python train.py --d_model=160 --n_kv_head=4 --head_dim=32 --d_mlp=448 --bias="none" --parallel_block=false --init_std_down=0.00312 --grad_clip=2.0 --schedule="wsd"
MLP neurons of a small language model. Each row is named by its layer, matrix (gate and up: input weights; down: output weights) and neuron, and shows model dimensions 32-127. Each number is 128 + 32 x the weight over its row's rms, rounded and kept within 0 to 255. A neuron's up and down rows have the sign that makes its largest values positive.
After each neuron's rows, "fires after" lists the tokens most often just before its 100 highest values on Wikipedia text that the model never trained on; "fires on" lists the tokens most often at its 100 highest values on Wikipedia text that the model never trained on. A number after a token or word is its count.

L3.gate288 [138 131  96 116 108 132 137 128 141 142 113 162 171 160 147 165  87 124  87  80 104 166 131 137 102 143 166 163  63 169  99  83 134  88 172 109 148 107  88 110 105 104 104  90 143 113 137 151 102 156 160 167  71 160 169 155  96  82 137 108  97 180 171 123 163 192 127 108  43 118 167 120 111  75 115 155 125 131  88  65 156 197 104 112 102 148  92 132 100  47 102 103  82 120  98 104]
L3.up288 [159 165  92  99 123 107 132 109 118 172  85 150 164 141 110 117  64 140  94 130 145 110 147 184  95 157  81 149 135 147 119  99 117 104 155 170 148 107 157 102 136 114 126 159 130 130 157 122 155  97 138  87 125 158 148 105 164 107 106 186 102  98 156 158 145 101  48 150 156 191 169 206  98 102 159 120 176 148 109 113 136 164 171 159 117 177 150 112 114  94 129  74 122 147 118 141]
L3.down288 [ 56 116 121 105 100 104 126  88  94 135 166  93 108 114 150 124  75 118 122 125  86 110  92 135 167 127 153 164 105 107 181  95 171  77 165  87 123 167 123 102 123  71 172 128 112  76 107 139 114 156 118  61 114 103 101 187  97 113 115  88 108 153 144 123 128 175 179  61 108 128 120  86 107 129 134 122  31  77 110 113 133 154 113  70 135  77 182 102  98  56 108 164 119 139 167 140]
fires after: " S" 28, "S" 14, " R" 12, " B" 7, " s" 5
fires on: "ing" 32, "at" 18, "et" 10, "el" 6, "h" 5

L2.gate60 [136  85 117 137 137  90  51 101  92 132 103 140 112 185 102 134  89 113 141 101 115 102 141 118 130 130 115  91 117 127 150 122 153 119  68 124 193 136  92 152  97 160 124  96 134 120 127 104 174 149 154 108 171 151 136  75 125  83 124  96 154  99 106 103 106 118 130  98 142 116 128  89  59 135 114 123 104 161 136  65 103  86  97 125 140 119  85  91 121  71 138 142  74 126 176  77]
L2.up60 [151 109 135 156 176  62 104 138 110 130  83 113 186 168  83 147 126  78 124 118 134  99 100 103 123 107 131 105  85 139 124 145 119 136 102 140 138 141 104 149 116 149 104 166 179 149 129 126 132 160 114  67 210 170  98  96 129 139 102  81  98 165 162 138 119 137 140  96 171 100 147  95  79 173 138 136  77 124 132 106 199  92 107  93 181 133 117 114 171 100 135 123  78 179 128 127]
L2.down60 [158 132 149 119  89 134 151 151 131 186 115  94 125  31 137 111 185 126 129 125 134 132 123 153 148  93 118 136 100 133  91 167 100  99 146 116  98  87 134 154 135 119  96 142 185 111 158  88  83  49  90 173  62 152 101 164  86 128 162 186 101 154 172 163 109 154 148 100 121 184 100 160  88 106 147 117 103 100 139 161 162 153 140 195 178 175 115 106 145 126 104 119 172 111 132 107]
fires after: " C" 43, "C" 11, " c" 9, " Mar" 5, "ec" 4
fires on: "it" 19, "as" 10, "ri" 9, "ult" 9, "ost" 8, "ent" 6

L4.gate293 [220 123 145 112 131  85 135 108 135 105 124 128 203 148 183 123 107 132 101 124 155 178 145 219  98 109 158 150 134  43 195  75 141 181 139 153 120  97 105 150 172 166  82 164 138 147 106 114 119 155 168 121 164  97  99 182 120 129  96 143 122 100 108 201  76 137 111 118 183 187 140 122 196 149 125  93 124 118 123 137  79 192 152 106 165 110 110  75 119 105 179 129 128 136 151 138]
L4.up293 [145  95 151  84 151 119 124  82  33 142  84 123  48 143 104 149 124  85 103 144  76 134 166 108 134  96  88  74 122 150 158 144 135 174 165 130 148 154 124 154 141 160 100 108 105  41 124  85 130 132 122 113 125 104 144 155 127 115 141 124 112 137 168 164 133 131 108 143 100 110 119 145 167  99  88 172  53 112 105  90  74 197  82 151 157 129 124 108  87 155 130  67 147 124 159  70]
L4.down293 [140  83 124  81 114 182 102 172 168 163 163 125 142 143 137 120 133 191 108 146 144 109 155  98  79  66  97 108 178 121 192 188  98 164 129 174  82 175 186 155 140 117 167 138 138 141 129 159  64 132 112 148 166 111  88 132  86 162 119  98 111 117 117 151 111 103 158 144 103 137 155 137 100  78 114 164 165 111 121 135 132 113 163 115  63  81 104 121  82 160 114 199 141 204 110 106]
fires after: "." 20, " g" 11, "+" 9, " ." 9, " (" 7
fires on: "2" 31, "9" 13, "5" 10, "et" 5, "," 5, "w" 5

L2.gate255 [168 129 130 106 135  50 169  76 135  78 126 152 179 180 136 156 105 125  87 106 133 200 108  99 112 147  83 136 142 138 127  82 110 123 128 133 120  98  93 129 151  98 171 182 135 140 108 154 156 127  94 169 120 169 155 131 124 122 122 171 103 105 123 160  99 103  59 150  95 143 126 132 108  87 148 129 153 125 130  92  63 128 157 110 113 133 149 101  70 159 125 129  77 174  99 129]
L2.up255 [154 117 112 120 136 143 173 141 126 146  75 166 167 134 122  76 138 110  80  90  90 162 183 203 139 108 166 155 148  63  81 146  96  65 156 147 172  69 118 152 115 138 148 118 168 168  60 157 104 166 115 118 131 125 155 138 134 119  90 174  81 118 119  92  94 141 105 135 149 153 110 112 100 164 149 132 153 162 148  80 119  88 154 104  77 131  88 113 117 134 159 113  92 146 112  76]
L2.down255 [107 168 152  99 134  75 160  68 129 146 150 152 130 169 144 131  92 176 146 147 159 107 125 116 188 127 154 150 150 143 130 116 156 126  61  56 142 155 107 125  92 151 107 102  88  81 143 139 127  54 153 170 213 120 119 192 152  89 163 116 184  87  78 147 119 103  71 181 134 144 157 132  96 115 135 106 143  44 112 107 120 153 152 146  56 113 120 130 185 135 124 159 170 139 145 155]
fires after: "." 57, "4" 6, "5" 6, "2" 5, "9" 4, "0" 4
fires on: "7" 59, "6" 14, "8" 9, "5" 7, "9" 5

L3.gate141 [163  74  80 118  67 111 162 128 100 144  84 178 149 125  50 156 154 164 138 107 124  96 130 102 132  79 154 127 121 125 124  44 122 149 148 200 113 149 134 145 123 137 120  78 128 106  96 137 122 108 187  73  63 167  96 175 114  91 164 174 112  95 179 145 117 148 130 151 124 106  77 146 149 141 100  87 133 176 129 107 138 152 115  54 166 105  90 164 133  89 169 136  90  70 147 160]
L3.up141 [173 136  83 137  98  83 133 139 104 106 102 117 113  90  85 153 153 167 125 165 115 145 104 108 144  83  94  86 103  77 163 127 173 165 104 210 140 157  76 131 119 118 130 128 114 144  99  90 100  56 142 125 109  95 147 155 119 136 152 121  98 131 131 116 109 168  57 114 203 175 141 116  74  30  85 135 175 135 108 157 106 119 150 125 147 103 165  94 120 140  98 141 136 125 137 190]
L3.down141 [143 100 144  84  91 119 121 139  89 153 160 131 167 132 108 116 150  91 125 101 167 107 156 152 135  79 120 129 126 151 176  50  89  96 129 134 138 163 112 162 148 145 123 142 162  95 112 112  96  92  81  80 122 177 148 109  90  83 168 181 167 131 109 172 108 110 111 157  83  74 122 122 113 155 100 100 164 131 133 131 156 149 100 139 145 141 118  89 178 173 196 119 148 171  99 174]
fires after: "," 45, " D" 13, "D" 8, " d" 7, " Sant" 7
fires on: "y" 20, "4" 14, "5" 11, "a" 11, "7" 7, "6" 6

L3.gate373 [172 109  74 145  94 145 113  88 128 109  89 135 169  88  99 162 172 141 113 140 121 156 168  96 110  99 144  70 107 128 168 153 101 139  82 212 118 162 130 133  77  98 170  82 164 145 108 141  88 151 179  88  88 112 127 102 142 111 141 159  99 110 134 143  94 179 128 131  91 159 153  84 144  71 146 161 140 102 149 120 104 124  98  96 118 130 182 163 118 123 145 146  96  73 192 178]
L3.up373 [181 141 103  88 147  93 112 129 136  98 142 154 186 123 107 127 121 210 212 176 136  94 134 133 143  88 137 158 151  91  95 129 116  72 121 130 110 173 145 125 136 106 113 148 124  92 132  79  95 143 109 145 149 100 158 130 101 146 139 143 153 100  86 102 157 145 108 116  87 156 165 198 147  72 120 113  66 112  91  96  79 129 191 126 153 129 190  85 142 143 116 172  54 120 145  56]
L3.down373 [156 122 127  95 170 142 160 132 103 146  87 153 110 124 144 172 190 128 131 130 120 100  67 140 123 146 127  57 203 140  96 113 138 181 118 143 116 171 132 113 113  80 136 140 111 177  96 142 149 162 130  63 143  68 133 104 150 179 148 110 185 139 150 114 148 123  77 122  76 132 102  96 130 128 123 101 155 101 154  83 143 187 103 100 177 118 198 114 112 167 139 129 141 170 124 154]
fires after: " D" 32, " C" 18, "D" 13, " G" 11, " L" 9, " d" 8
fires on: "im" 12, "er" 10, "a" 10, "ing" 7, "h" 7, "al" 6

L3.gate412 [176 186 148 118  76 182 174 142 103 126  89 167 120 151 151 163 133 114  95 167 182 106  90 131 133  74 140 119 148 184 173 102 120 129 146 110 106 127 159 176 163  81 134 108 107 149 132 135 108 129  99 158 148 121 109 124 131 116  48 172 116  93 134 159 180 116 144  96 157 149 153 100 146 114 144  79 110  83 138  96 159 161 145 140 201 119 150 134 114  55 172 107  93 133 141 121]
L3.up412 [120 167 127 104  97 107 161 145 112 141 128 153 162 114 190 145 100 136  73 146 185 120  41 178  93  69 111 139 118 156 174 111 161  77 158 138  70 146 147 152 137 134 126 130  72 170 164 133  92 117 109 114 157  84 131 127 164 154  86 165 105 151 156 148 132 114 142 165 157 130 143  94 185 176 149 100 104  78 148 114 168 145 138 178 158 162 148 133  65  94 155 118 142 108 158 122]
L3.down412 [136 103 124 144  97 136 157 129  90 136 156  96 102 105 109 133  83 115 121 111 116 131 150 178  86 124 162 109 114 112 162 168 132 105 192  81  92  91 138 130  67 168 156 154  51 152 117 125 123  53 138 146 126  87  97 146 162 109 157 132 118 150 174  90 154 103 130 196 151 161 104 129 151 131 136 164 171 118  84 174  81  53 120 171  66 181 171 119 102 147 128 109 156 122 134 134]
fires after: " S" 32, " K" 22, " H" 15, " s" 7, " T" 6, "S" 5
fires on: "at" 26, "ung" 17, "enn" 15, "um" 10, "ir" 8, "ud" 6

L3.gate265 [113 131 153  91 101 132 128 199 164 138 182 119 191 131 190 177  89  97 121 135 135  88 157  67  83 104 151 140 142 111 144 134  65 132 178 121 123 140 121 139 166 117 105 147 163 131 125 128 110 105  76 150  73 121 141 131 152 109 111 120 143  70 180 110 121 125 138 121  77  80 106 147 129  93 138 132 120 105 148 119 126  98 162  90 144  66 104 134 106  67 150 136 142 121 106  68]
L3.up265 [119 117 135 130 130 128  87 155 180 169 150 154 182 143 156 160  73 127 134  98 171 106 145  98 131 119 156 128 164 131 116 108 107 101 149 107 166 110 130 107 172 121  91 134 195 114 146 143 144 177 131 144  63 130 107 134  86 125  88 119 113 131  82 134 176 109 178 113  36 177  79 110  76  69 134 147  70  74 182  90 138 137 149  95 162  91 130 132  72  92 174 170 170  96 116 101]
L3.down265 [128 110 145 102  93  67  82 127 115 151 160 108 156  87 137 149 138 150 102  70 147 123 175 137 103 157 176 149 154 108 170 148  82 136 122  87 160  74 166 189  96  96 131 162  67  98 119  65 189 162 161 143 149 124 109 145 128 105 100 132 132 141 173 110 169 157 124  94 120 159 157 108 156 146 111 199 149 149 191  94  88 118  78  91 128 172 141  84 101  95 119 144 124 161 112  87]
fires after: " p" 22, " M" 18, " P" 14, " B" 13, " m" 11, " b" 8
fires on: "att" 19, "oll" 11, "r" 10, "ag" 7, "aus" 6, "ict" 6

L3.gate218 [160 168 113 162 162  96 164  79  88 150  84 102 140 146  83 124 129 149 155 130  91 127 123 138 149 128 110  77 133 151 130 174  92 190  93 184  84 168 119 158  98 155  92 108 151 170 152 155 130 126 158 115 139 108 114 126 110 118 113  95 128 176 208 136 128 164 134  87 158 118 120  36  98 213 129  93  84 153  67 135  54 139 100 125 168 147 140 129  92 192 107 141 150 121 155 135]
L3.up218 [103 167 117 115 119  62 108 162  89  90 111  90 202 173 168 133 147 115 152 120 102 124 124 148 145 155 148  75 105 105 119 186  61 156  97 165  88 153 156 108 117  93  92 166 139  82 197 133 147 127 119  96 171 101 133 182 136 150 104  67 132 130 125 136 144 131 179 100 127 144 128  82 105 170 131 133 112 159  56 126 136 147 145 149 159 123 151 120  86 215 126 131 142 133 118 135]
L3.down218 [167  96  99 129 129 112 160  91 158 166 154 174  94 152 126 162  86 157 108 187 130 162  62 141  96 103 173 139 143 122 154 100 103 104  91 110 160 112  73 154 129 141 115  82 108 160 121 103  94 183  82 151 141 107  83 158 129  76 120  95  33 126 125 107 109 177 146 108 125 170  97 142  97 166 166 157 122 147 154 165 133 151  86 179 144  97 131  96  64 129  84 134 122  96 131 134]
fires after: "2" 23, " C" 15, "C" 11, "ic" 5, " Th" 4, " c" 4
fires on: "0" 23, "ult" 17, "ent" 11, "ad" 10, "ar" 8, "ird" 7

L2.gate397 [141 151 150 123 100  33 149  99 155 116 103 132 144 188 115 148 170 131 126 124 117 124 124 132 126 102 121  90 155 102 169 134 137 156 155 174 175 120 151 131 139 129 155 210 144 117 118 117 166 112 101 152 148 173  84 154 100 146 110 154 138 155 183 103 128 155 106 116 100 148 137 118 101 128 135 157 126 124  62 104  70 112 193 145  70 110  77 125  73 126 164 127 174 133 103 126]
L2.up397 [112 179 137  98  89 112  89 107 148 135 126 178 131 146 110 129 102 157 166 101  86 102  79 118 191 116 150  97 143 116 134 169 101 124 110 119 114  95  90 136 164 133 182 116 138  99 116  98  93 130 120 161 156 139 136 137  98 126 138 124 156 218  98 137 158 159 110 102 150 144 191  19 124 152 119 111 107 121 128 143  80 143 199 102 110 118  78 154  51 124 167  95 127 105  95 120]
L2.down397 [152 155 171 172 117 112 135 152 116 188 118 119 166 152 134 119  77 136 144  80 139 104 147 134 151 116 171 141 134 144 100 180  93 138  92  51  92 176 130  94 138 150 135 114  88  73  55 130 154 109 174 175 137 112 134 134 185 112 101 119 105 121 134 196 199 121 132 197  98 164 135 116 108  63 122 134 127 130 143 132 110  67 117 117 169 129 133 101 171 150 166 221 139 155 144 106]
fires after: "." 78, "7" 5
fires on: "4" 45, "5" 17, "1" 12, "6" 11, "8" 10

L6.gate101 [173 121 160 141  93 192  83  94 173 159 170 163 115  89 125 151  77 146  88 132 134 141  86 155 120 104 136  84 140 157  81  84 116  98 161 114 183 110 138 147 140 144 161 133 135 133 166  69 154 121 114 137 167  90  97 170 109 108  29  98 126 160 180  70 128 133 121 137 156 161 144 152 134 154 146 127  96 101 108 146  93 107 108 115 147 161 148 147  68 129  33 129 146  41  84 154]
L6.up101 [115 106 119 150  55 148  90 111 100 121 142 115  93  95  94 158 125  94 134 131 156 129 146 183 107 148 128 133 115  53 117 137  90 101 128 139  85 157 159  97 139 128 106 146  98 139 125 102 121  98 144  70 141 126 173 103 151 135  68 176 134 144 159 101  58 159 208 180 138 136  64 148 116 182 147  92 112 139 167 155 152 118 142  72 148 139 134 143  69 137 108  92 182 135  76  72]
L6.down101 [138 128 144  87 116 115  82 121  42 130 147 163 189 100 119 151  87 131 113 112 132 139 156 149 121 111 112  98 108 100 153 193 110  77 115 108 147 141 169  93 200  95 188 105  97  52 163 219  96 122 112 120 104 148 171 150  86 137 121 148 206 158 156 103 124 145 102 130 123 158 132 141 140 160 148 121  61 170  91 151 126 167 149 137 129 112 133  91 123  60 145 145  77 138 143 136]
fires after: "2" 30, " the" 13, " a" 6, "'s" 5, "ent" 4
fires on: "0" 31, " most" 13, "ly" 12, " well" 5, "ect" 5

L2.gate10 [ 92 142 186 115 136 120 142 160 105 147 127  99 124 154 144 141 103  96 106 105  91 149 137  81 142 105 104 133 165 102 145 127  74 133 121 113  88 158  68 145 172 138 119  86 163 129  49 137 122 106  99 108 140 121 125 164 134 161 135 163  85 132 164 152  98 149  71 142 160 109 124  86 159 125 122 127 142  90  57  79 132 132 107  81 165  63 101  82  90 157 153 110 107 143  79  64]
L2.up10 [171 102 137 117 126  66 150 124 109 121 188 137 107 153 148 138  85 171 118  58  83 143 135 125 140  99 106 173 157 127  95 129 124 165  81 115  99 126  61 144 114 179 137 127 149 126  63 102  99 149 111 146 129 107 121 155 132 131 136 145  99 134 207 136  78 134  51 146 162 166 110 136 133 115 132 158 170 107  63  46  84  66 140 103 139  97 132  71 117 128 101 132 138 102  85  84]
L2.down10 [ 99 131 146  91 130  73  95 136 113 148 121 127  95 210 132 147 100 110 113 167 141 142 135 211 173 145 108 169  93 116 130 148 104  84  91  91 134 136 160 103 184 114 146 162  85 127 155 119 183 196 100 133 163 142 126 162  94 106 125 153 121 113 153 127 142 125  90 167 124 121 160 135 121 125 144 148 125  94  77 134 108 111 142 141 146 108 143  92 146 185 152 185 138 169 125  97]
fires after: "." 66
fires on: "8" 23, "7" 11, "6" 10, "4" 10, "3" 7, "5" 7

L4.gate261 [152 175 114  94 122 147  74 130 107 175 171 152 161  67 160  55 124 177 124 115  96 118 103 130 107 136 125 130 135 119 130 107 144 146 137 169 134 107  87 165 186  80 119 195 191 165 112 103 119 149 154 136 110 135 172 182  85 107 102 120 175 182 142  76 130  91 129 166 111 184 106 127 101 108 127 119 125 128  81 131  97 103  95 151  89 107 132 129 106 118 114 138 158 156 113 112]
L4.up261 [102 190 139 111 114 194 131 143 133 181 154 159 122 162 148  37  96 133 151 112 116 115 113 111 108 106  90 170 123 125  99 135 117 139 142 133 106 128  78 120 143 109 170 141 185 166 117 109 174 138 169 136 149 144 167 176  80 100 114 119 109 153 112  64 138  93 148 126 112 155 100 139 111  94 139 143  92 139 164 134 139 100  95 161  57 104 156 148  66 137 132 148 231 136 120  77]
L4.down261 [162 144 120  63  94 140  55 183 115 140 112 119  87 150 112  84 155  87 122  89 136  71 100 163 151 146 165 107 111 145 146 120 142 107 174 156  92 183  85 116 139 118 151 120  98  91  86 138 210 119  86  77 134 138 108 112 154 142 163  96 159 102 168  75 108 151 191 135  89 128 140 117 139 174  80 177 191 130 133  85 128  88 175  94 103 146  96 137 142 121 155 192 170 137 116 136]
fires after: "s" 19, " m" 14, " B" 14, " R" 14, " M" 10
fires on: "ch" 32, "ang" 18, "ac" 10, "att" 10, "ong" 5, "us" 4

L3.gate171 [169 114 131  97 120 141 137 104 141 128 185 120 208 147 134 134 104 164 109 123  71 191 106 166 104 152 160 127 101 149 126  69 141  79 145 110 135 136 136 141  95 174 131 152 113 140 136  90 122 184 154 119 151 119 142 142 197  74 118 141  77  50  97 108  80 121 130 127  64 151 161  89 100 111 126 168  93 148 179 134 129 215 166 161 109  59 137  81  63 123 119  83 111 144 101 153]
L3.up171 [181  69 176 176 131 166 167 133 139 129  92  95 186 157 125 132 143  79 141 104  85 189 187 111 149 121 155 108 144 112 165 108 139  84 103  78 159 148 121 112  59 154  90 126 117 129 152 130 108 139 161 100  64 145 147 132 135 104  70 188 111  56  90 142 114 157 162 135  97 130 114 142  64 102 118 184  83 130 130 134 142 155 177 152 148  61 141  96 110 104  90  79 166 100  78 148]
L3.down171 [ 98 106 148  71 146 130 157 120  92 139 118 108 141 122 118 127  74 136  92 140 153 124 124  58  91 134 122 109 157 129 116 118  60 150 127  78  96 131 126 106 112  59 118 141 129  96  90 143 132 169 120 176 127 157  68 126  84  89 141 102 147 121 125 139 138 111 124 123 110 114 141 162 123  85 154 162 114 115 114 157 168 119 154 158 141  71 152 133 182  71  82 169 103  90 160  92]
fires after: " B" 33, " b" 16, "B" 10, " h" 8, " H" 8
fires on: "a" 14, "ast" 11, "al" 10, "ap" 10, "or" 8

L3.gate43 [118  99  53 132 107 126  66  62 128  96 138 133  78  88 186 125 151 159 171 145 137 134 132 132 145 128  67 118 164 130 170 122 153  97 140 110 188 185 183 191 151 151 168 185 163 114 114  62 168 113 201 146  74  93 155 116 141 156 156 116  96 132 112 194 160 144 129 143 106 111 144  95 133 107 113 151 130 130 157 164  93 161 107  86 142  79 150 141  97 105 127  89 117 122 125 131]
L3.up43 [143 126 153 153  83 143 167  89 124  91 187 183 142  71 161 109 119 126  96 135 142  88 125  95 132  99 154 129 119 120 147 113 100 133 144 128 112 153 160 140 147 178 201 127  97 119 137  85 100  99 146  75 126  78 133 127  90 105 118 105  69  99  86 135 164  88  82 163 123 106 124 102 169 144 124 156  93  88 113 123 107 120 109 106 119  80 103  73  88 109 164 137 157 158 131 123]
L3.down43 [124 126 128 101 147 146 206  93 139 119  75 137 168 150 154 136 167 129 165 114 147 176 136 153  96 141 156 134 167 140 179 175 109 112 150 108 165  97  82 143 118 132 156 134 162 101 141 150 154 153 142 141  64 129 126 120 146 120 144 100  85 126 117 137 160 112 115 101  93 152  88 136 140 179  72 175 205 173 130 145  83  92 112 126 109 103 130 147 126 146 101  75 142 128 114 125]
fires after: " H" 15, " K" 12, " P" 9, " p" 8, " W" 7, " G" 4
fires on: "s" 18, "y" 15, " sp" 14, "at" 10, "sp" 5

L3.gate379 [ 90 138 161 190 112 130 150  63  80 161  90 111  85 100  92 139 146 169 115 131 123 117 103 149  96 132 117 210 155 160 177 101 173  44 124 113 143  92 139 152  97 113 128 168 134 188 181 154 141 155 142 141 130 150 227 126  89  92  95 170 112 131 127 171 126 121 129 179 157 212 164 120 164 113 133 118 126 125 115 153 120 105 145 121 120 135 178 197  99 137 149  80  75 135 179 168]
L3.up379 [132 119 106 157  93  88 132 136 118 117  98 100 102 153 108 130 172 194 166 150 107 182 123 125 108 176 151 141 142 129 113 192 180  36 143 136 122 157 152 184  82 152 186 132  86 177 170 154 169 122 189 121 118 143 120  80 138 127 111 126 191 171 134 129 133 151 119 146 156 145 133 111 109 146 102  93 182 154 107 115 144 104 163 114  98 136 144 171  83 121 127  82  15 128 142 205]
L3.down379 [186 145 144 153 144 149  93  99  84 106 130 116 164 129 141 175  73  83  65  96 122 128 100  99 114 180 152 132  86  88 152 107 120 121 132 137 128 114  90 152 181 113 117 111 180  73 123 140  95 214 109 129  86 120  75 154 167 144 181 110  76 176 141 150 198 169 207  63 123 136 109 191 167  92 165 191 116  75 186 110 169 122 146  96 136 139 115 112 172 136 155 124 170 128 102 116]
fires after: " K" 17, " J" 12, "g" 11, " Ch" 8, " G" 7
fires on: "al" 33, "or" 14, "enn" 7, "ile" 7, "el" 5, "E" 5

L4.gate127 [163 126 125 130 126  94 164 156 104 185 101 105 161 174 171 144 103 135 155  96  81 174 132 188 157  89 142 110 127 113  91 163 154 133 192 163 139 130  96 107 136 136 170 122 165 102 120 123  86  88 149 150 146 160 126 104 143  52  85 162 180 114 113 108  88 154 112 149 134 112 193 130  75 110 138 105  96 119 107  52 105 154 172  70 145  83 177 128  93 114 106 140 161 142 117 110]
L4.up127 [183 130  97 165 131 138 130 156 129 104  82 112 184 148 220 116 134 163 166 154 112 174 133 118  93 139 153 108  78 109 119 174  83 169 149 146 133 124 180 149 183 134 122 161 131 132  52 168 105 113 154 100 200 183 143 176 112 105  81 135 126 157 158 133 109 117 139 158 168  96 135 159 161 128 146  73 129 152  95 133 153 210 235  88 115 141 168  90  68 155 147 127 118 130 103 115]
L4.down127 [111  62 144 120 158  70 135 152 142 184 146  85  83 181  50 118 161 118 149  65 111 162  92 151 203 119 137 173 107 134  69 143 162 133 146 158  86 169 108 151 139  79 165 132 163 131 113 115 126 149 105 128 138 111 168 139  83 111 150 153 111 187 126 130 136 165 123 164 156 162 174 151  92 116 112 125 179  94 141  58 117  99 184 127  82  65 126 138  96  99 139 157 142 157 102 117]
fires after: "′" 30, "4" 12, "." 9, "3" 8, " zone" 6
fires on: "4" 15, "3" 13, "0" 10, "1" 9, ":" 8, "8" 7

L3.gate163 [194 134 114 165 143 151 137  92 102 113 207 152 155  73 100 151 167 123 138 199 143 164 139 151  39  89 167 167 133  95 181 124 134 114 181 140 169  38 115 160 125 116 124 104 116 110 108 131 118 152 103 103 142 119 136 147 133 143  84  91  87 147 129 141 186  76 104 145 115 133 143 196 154 166 144 122  95 146  68 142 174 126 147  77  96 117 135  93  85 102 131 125  58 121  99 175]
L3.up163 [142 117  63 160 123  79 114 113 144 137 186 170 171  59 132 154 147  93 141 191 127 126 125 119  60 126 170 163 119  85 167 136 124 115 143 165 167 107  95 131 146 127 131 159 105 110 155 115 110 178  88 157 158  92 132 134 138 161 126 108 133 115 145  88 161  73 124 145  54 137 163 197 142 198 133 116  63 144 136 145 147 145 138 101  96 145 113  80  52 124 168 126 113 113  87 112]
L3.down163 [100 159 151 115 150 104 132 123 143 135 148 119 145 135 157 115 138  83  78 143 154  89 142 144 180 149 107  80 151  56 133 100 100  79 114 112 129 183  80  94 132  89 119 149  98  78 113 141 154 132 185 109 137 142 118 114 163  89 121 133 165 117 148  91 135  50 102 160 122 117 139 106 192 135 117 152 221 106 127 164 145  87  96 125 190 128 133 118 102 110  72 179 186 187 108  78]
fires after: " St" 16, " F" 12, " L" 11, " H" 9, " f" 6, "H" 5
fires on: "i" 17, "r" 15, "or" 15, "ing" 11, "ok" 9, "on" 6

L2.gate207 [ 96 149 185 104 114 100  52 138  96 118 130 164 121 148 116 123 126 123 121 101 123 139 116 137 141  89 144 124 138  91 170 130 110 142 158 177 154  92 114 154 149 198 151 168 123 110  81  94 132 121  82 164 172  95 121 136 178  90 109 120 128  80 148 131 153 101  95 176 101 171 117  96 120 100 169  77  97 124 132 112 122 137 135 116 105  68 124 104  53 196 157 137  76 133 118 114]
L2.up207 [127 139 107  94 109  82 120  70 106 109 195 145 151 137 164  74  44 106  98 108  90 118 114 101 103 143 135 105 133 100 210  67 105 137  86 158 166 112 121 133 102 128 148 140 133 101 106 132 153 164 131 106 141 115 157 186 142 103 122 129 118  91 153 155 103 110  92 138 158 181 154 124 129  88 146 172  71 138 115  85  87 181 132 156 122  90 182 119 143 134  69 163 123 105 118  75]
L2.down207 [118  94 143  98 168 106 139 147 159 171 142 154 126 162 112 145 100  88  78 116 110  65 100 137 161  77 113  91 183 138 115 114  51  76 155 106  91 137 107 136 183 130 135 155 172 172  80 156 167  99  87 153 164 119  97 158 124 100 121 128  56 115  88  96 146 167  95 147 160 157 125  91 146  64 146 113 169 128 103  94 133 118 146 129 202 142 103  80 149 196 143 145 109 178 116 144]
fires after: "." 39, "," 24, "3" 6, "6" 6, " ." 5, "4" 4
fires on: "9" 63, "1" 10, "2" 10, "3" 8, "0" 4

L2.gate302 [137 117 124 114  75 140 166 100 127 205  73 138  88 105 115 125 125  86 120 111  85  98 139 143  93 131 142  87 117 142 181 158 131 134 109  53 112 140 128 142  92 148  90 101 152 144 121  92 197 105 125 103 139 141 178 101 144 170  67 181 100 105  90 137 153 142  76 136  70 146 168 131 160  91 128  94 124 157 126  51  82 201 200 150 133  81 131 134  91 134 135 139  89  95 116 150]
L2.up302 [ 98 142  98 147 179 119 174 129 158 147 172 153  98 146 134 180 135 137 112 181  94  92 112 131 139 182 162 177 129 118 186  89 137  98 142  93 134 177 112 110  78  94 109 101 145 143 167 160 196 111 126 149  54 150 143 119 170 133  97 137  94 189  94 168  79  74 133 111 145 142 152 114 162 143 148 115 170 112 146 167 163 107 135 175 135  99 150 124 118 166 163 120 147 129 136 160]
L2.down302 [148  81 166 111 128 131  97 155 109 126 112 121 149  40 108 122 101 108 124 131 173 115 177 121 131 123 120 103  99  77  58 135 223 109  96 113 181 123  95 116 132 136 122 169 131 114 149 154 120 113 119 154 147 130 100 135  77 136 211  95 131 120 156 110 142 168 203  90 124 109  99  93 133 103 133 124 145 144 127 118 108 160  77 128  64 150  99 133 141 146  97 181 113 139 142 142]
fires after: " H" 23, "K" 17, " K" 13, " J" 10, "ir" 9, "H" 8
fires on: "al" 12, "and" 10, "ar" 10, "a" 9, "k" 9, "or" 7

L2.gate326 [162 108 137 115 148 145 108 120 164  98 203 122 130 186 204 184  64 199 133  58 130 114 134 122  87 104 114 191 136 117 145 106 130 208 199 147 155  98 168 190 106  89  87 117 147 114 173 134  91 165 130 127 156 204 105 134 131 117 143 154 117 108 145 155 123  99 115 180 101 113 128 162 115 139 108 167 134  93 134 117  96 116 200 124 122 126 171  88 112 105 162 118  86 120 157  72]
L2.up326 [118 126 126 111 124 152 115 174 166  86 176 109  71 183 210 167 113 180 125  59 118 186 125 109 119  76 146 161 168 126 150 138 150 175 115 112 128 101 197 149 139 115 140  99 116  45 159 168 136 123 169  78 189 170 137 169 133  63 177 128 142 132 137 121  96 157 145 123 137 130 147 139 132 137 133 145 100  76 138 143 147  89 114 157 141 154 181 128 134 113 128 150 146 108 131  77]
L2.down326 [117 150 128  96  79 116 160 132  78 172  85  84  85  95 134 105 156 110 131 187 118 124 132 169 166 140 166 116 176 124 157 114  97  84  93  66 104 157 135 109 142 192 201 197 114 103  41 146 200 112 169 144 160  89 136 102 175 104 121 133  88 165 111 128 109 146 128 140 167 148 122 128 129  98 171 126 127 112 146 123 203 129 144 117 123 163 111 159 139 137  90 170 139 180  77 165]
fires after: "P" 28, "1" 17, " " 14, "3" 8, " pol" 6, "4" 4
fires on: "0" 22, "3" 18, "2" 14, "9" 11, "7" 9, "icy" 7